Weights of a small transformer language model: 8 layers, no biases in attention or MLP.
MLP neurons of a small language model. Each row is named by its layer, matrix (up: input weights) and neuron, and shows model dimensions 0-191. Each number is 128 + 24 x the weight over its row's rms, rounded and kept within 0 to 255. Numbers have three digits each.
Before each neuron's rows, "fires in" lists the words (lower case) most often at its 100 highest values on Wikipedia text that the model never trained on.

fires in: "on", "of", "21", "6", "14"
L4.up351:159159133128120123194165145158123120147111073109149145131162098133146130096082094149103116129127123135131098137176080093123119140138076131112118152165114124125166132145146097131107125142136143161156134126126168120132143135133139135156100148136108138141148127122103126121152130167163120091124136079128109150138079120147177132176137133124067142108133105116094194108111127171113093094132138117119110119102107134125075119109123145152124123118090116139112131102150151150139149175130195095139112124159129117092125105140105137127133129117117119148090140105138165161143107070138103112

fires in: "the"
L4.up232:162142126164116110142097140147105100096079068144150145130107120149135139137143138120141139156112127099114156154148119108118167117168110162118123135149112132110082100144110096131122123126158137099119154096135083135085078112141159151124119148108162137088159143126122116142144161129149125093125134149186126142121119111190145120137122175148127126112085146118134121121128159129183102098117166117059095134122151132135115185143098113117143103116115108123112094090101134158156099120133080155119111166174164151121147125109100086111110108143112162120160133122112114102140140146140151144

fires in: "this", "it", "when", "but", "thought", "before"
L4.up197:125191141140174138150152075120132111135186098113133115143117147073158151139114125112123141138166105127077149108137135088114125118143181141113106131156125108159141181155156116127158144149129118140122102104173114116111176135136087133129101124166096132191131084142110151095151122121131100126125135118148112101109118166114173105106149141135098126144119123110107120119129110097187107108111132121187116111112105157135114136131162125094133111090108128136144095156070148146109076148143120115123128144136154138136130129086132136114110161148119140091116100114102118116156163105158130155

fires in: "of", "following", "awarded"
L4.up264:098150102151103134149071154140123096136098131136129106126149123157178085148141142133144160148111162057133155132142073148103116174106130136086145157140115140153162124117142106090136103144130107132113167124121137105122123133078129172140102152137129139177132118131101108133172067143091139123082142121149135109154146144130131175144146131090119141128167144161130115122160128138143144113149112097108134129155161086102084135178130148120107162086108141129108125104110155122131119109131108108125086091134136129129110118118130162099149111172130168098174121123126142097108118115118152092

fires in: "a", "the"
L4.up215:114175102119132125118159099142150122138137158126128109151134195125118141150089159126152121134170130163118121129101124165125123158114187122104111115123103089120142107132120116115144129140140120126116124116107152141081112097168106123163149133140166140077096120151147124122131113132136143090123078089101152109126104148084105116146086111138156123119109122087134147134147115193111169087104104115185126138148130106140139119159143096083129140144131112116149106105119148114121140155152109142151164105130109119137163117114090082141118164127095155146161138167136114124144106178069086108

fires in: "according", "old", "published", "named", "new"
L4.up139:096117105108128158184100135130145120175131136108142090129122133130132129123157141072102114130139151122123111186150135134097136165093155126101143132120137140135102122108077114145149127122106132129149095148087109113102151122093107112120122149106140138140081139135147119130112127149136138125072087126169191091131107149115141129094137128124136123144139128146109114121115143130136120108183120100148107106074128117088111108131122125157150135076137098155123142144177178158108088107137092154117144162114167144157140103147120126122121163102117151141195085138168140119158133158134186119

fires in: "for", "available", "aviation"
L4.up513:137138136104160092131119155119165149124089110123118103123121131142173118135105170132096110133135141085091150146175118140118125104119116141140127105154119115108124126059136146119162114097099140111133107163146108057106148090056131154154107112165143109151126086160126102085152125102175136139136137138090124107135093133085148170129155161106137107091150143140088125127108165153141103136142133138119119126084134111116105112113171189116131174099131161135129158131110132098127122159124126154121162143131142118122157142138173137141101141148138094137144139123114189129118118128125147092

fires in: "an", "length"
L4.up360:124147112133122112154141145126157137135157101143124141145120101099137126131124169153148176138105119137104103094135114096118138156117153173146107110138113153182126121132131147121186113115120144130137113157116158116120062155109138144139120193122136153105116105099146112134103116123131115102138174068128139108116122134152168155145131137139145107149133091093130069105139117121112141126130157140155159147095109182132123104162140134123118127095115150117159105137073133119116152102121113091080147145115113138132121127141107112081123199109111170138097134130156106071167139137075092135

fires in: "of", "featuring", "how", "to", "into"
L4.up484:129154119142101161160125148105115117122148129117119132162123112114103105154129148154126103149148101125115115101125121147169122137141150092137073130121154142126129106131131115100167136149076126089124105134099122099131095128128110115126137152104140171171120131150090117114142104127119135125088133150135115143147185137158101196109131136138140101151127131104093125164103094102141127139151086090128118121094090146117129133116135128150122188095131130143184113146136114161109117203091132114123139104169123127122165123172102094152131105152088157129148085190160135092153102135131114170

fires in: "to", "appointed", "in", "the", "sent"
L4.up365:107119146124152085121107132129098107134112096113120147101177074147100133158100151186089130115138115117150113154156156110073095146119150127139105117149144096091149094130119130116125098156124104120132154164161110162112095099140137153149183151137131110125162098174150112127093119175135190102133144112139141161132142126115140128101142115146103126148159145164107107133154095152102096144120072129149111133148160087098136099120098145119182155150140122119110118087134117124085131105134110179144120144148145132115145121150135100122163099091098149150151108154107161141125140129115121119

fires in: "after", "her", "during", "she", "hand", "hands"
L4.up706:137167090101131158118137090121135130162110083167121112082109092138135127118124145108119097116119169139121143157116135121106097127159101121138124101164107125146170146126113151105142185125142129101102151131135106131129143116108111096130104134117114138107133131123142129077154101116093091117116121158138108059107131134153147116211136168110131149123127141118101140165148107123169132168118101127084132123137102098098162155148127126110155108194156121163145107152102151150167149134157150115120120134102127093158140147118151139142126122107060133087135154132114140119126063117137134151

fires in: "an", "animator", "any", "time"
L4.up379:124163113121092129120168104181143103143132127102117091133155160041121128111139120183133151145127109102101149164127160123147119148117111157133121126137155137123100131172138147144114132164127166121108157102131145126090155149094108102146116172132107140128100105147187112144105135159140114139159163101097157105110139149155185091095154139139101131103123103123109112074097116134131154125129113089154134173105126167147105160122106142139159130133081112162118116130152134128103116126110131089118113122137168119130099119123130092142096139116119187121138126100146103148140111091119089104

fires in: "and", "or", "their", "his", "social"
L4.up245:097103173125101162120121134093128179124101123148118120151158106127156123177165122175104158114140113130090133136132132139127121126115142092136131134129123138121131080115150097120089113132117133143129166117149096154084149115120140174126109133117125064142100105157133145141102099122138110118144218124088136103156146149190127140160105095125106149182129138117147089136132130125099077111143120121129118088162102144143119166128147166083084131088097139127139138125111141153138106107164131148117099084141116128110125132128137102128157152129071132146135107145149150132082139152139132143

fires in: "or", "society", "to", "sound", "an"
L4.up98:115117150103131129128090174135144110092135152125164114119109112148154117163132145137172143130137153155110122102130121132129126162091178161137108108144079110100079151144121122129126085157101136121127174107164096142095103107127131080127093125122133102111149173095128139146126114127160158111129152095107093147111109125172107162153129133129128097144115167118101150141112167136121160142139091104178166150132045103123102114160133098112144181134098136097106174133139138133159159104103108111151122126132146141114133146145142109123150171140107153122123126128113143155100111065145125142

fires in: "footballer", "professional", "football", "of", "political", "good"
L4.up625:102108121167117130110146136171115135162124136144117136127128064145077124124125089131149107103069163135133148097115149092151082184115113141136137117123124110080126114096124058150127113147113149116088154131112111120133132119145143149156140124137098125142147117136109159102117110137136141133141126085095116134171129165167120167103144127145101088178134168134110114108125111142124086118189096145127096120135147153118118121079107125133117138101140169112143153157180119116148135119115156110115152120112151151164128151119122126117164142111120154101162076176107159127166104138158145117

fires in: "this", "the", "on"
L4.up100:137149125106133147174146137103150114095098122141117107078132114110095123114147120115106121171162116061106130089133126149122105158153123148093132090143133122171149147069143122115130148148119144133083126109113145102128148100155107165130115116153130142130154170142124129148134148098127161206114139174151187150133100186103085130114121145076124119126128133125119083152133058116110158136121138103132120110121120163139124129152148093093142143118140132125149087126071147140115135132086094161136138105111102158129152109145123142123179152160133114126137106144137117127119134092137124146

fires in: "during", "for", "from", "according", "most", "by"
L4.up667:130150130179128109161099127120139113132124115174099097113119135138108105119123102147155164156145163088128121146124112158140134140142093107059105152117141148154137122088162136113135174074172126105086176090097084126102105125125103116122127135170128144135161142119120114108135141095085167126162173145148165143115122139106152147099133116106152124144167117153152118127142121092118135123078117104178160120137127146085129137160145157120185129083101134121142115135121147130118127131079142116155110104104098130105124124166142143140168081112144115086141091147097126144118136101132128136

fires in: "is", "an", "anthony", "ann", "anoual"
L4.up127:118147152143141141133165108130094171106104157154153159089133107109095119136140131122123135154098139171144132162143156112166103120086146138105121125132119114154186117130168131106170170145122076077143102103145130154127126156092119097129088151147136090168099102122161139143137145119122088123127113115117138120113133136139133110127138107121162119079072146098096144151126153138138144126115162127129145137111106128101148131130161100102157151076131137116134116137081183163140112123099097108093143149107152129127137157117134086101173138115129199110150136111140099072117111132120109144

fires in: "the", "that", "as", "a", "though"
L4.up132:117114128121146193157114155116105105116145114102099084112179087144071106139104154168134085159122129092143136135149129145118111107091137165116091144108147111138126150121129159162142172155151150132125144122084117147164155117134100151103146102131114157132134118139156152159122150132126115151102126190118139154101129150122126158133161148111103098137120130104134134133115095132103108105177097092144149088129098114116141132160147155095143177105086101093131127101082140102111110153130120133105102137148135103107124140151156134148157143120144122111187098125132117053111123102123147135

fires in: "she", "theory", "it"
L4.up765:120169093173144180095147128088125152112149090130102107148094158089132092117163109134152120134137140129159120143147138148112098117148072125137139102140099139133112139134104145107121155153162122142129122151155105120155127120120099123133158143127121100143153078125109107173151147095156123164120116150132142132145114108108094073115126167116176145118125135150096120132140071165146185146130111160166100075105106131105151151154145096138098077129164142165121083166120090108131117162091112139103119107128148154129138125128114123156110170136118119134109148087106143145093098122130138115

fires in: "that"
L4.up507:112133163103122131148169144087120129155108088107080169140131102103124162128116122121124120134147124111167163127140102083147144092111079141134113123130121142110129090109111089170126155145142154164132134143150148141100126089119135092130133093145064103175203119130122138112119105126138098130139175076142122184102121143178149098105100137147096141144133146067142113121155135148134084152173143151131170156114131130121165123101145131138110145114095141153128113138159139115107143112118129113121153112134130108126100124109087082122172130128125137126113120148103113163154136139161158115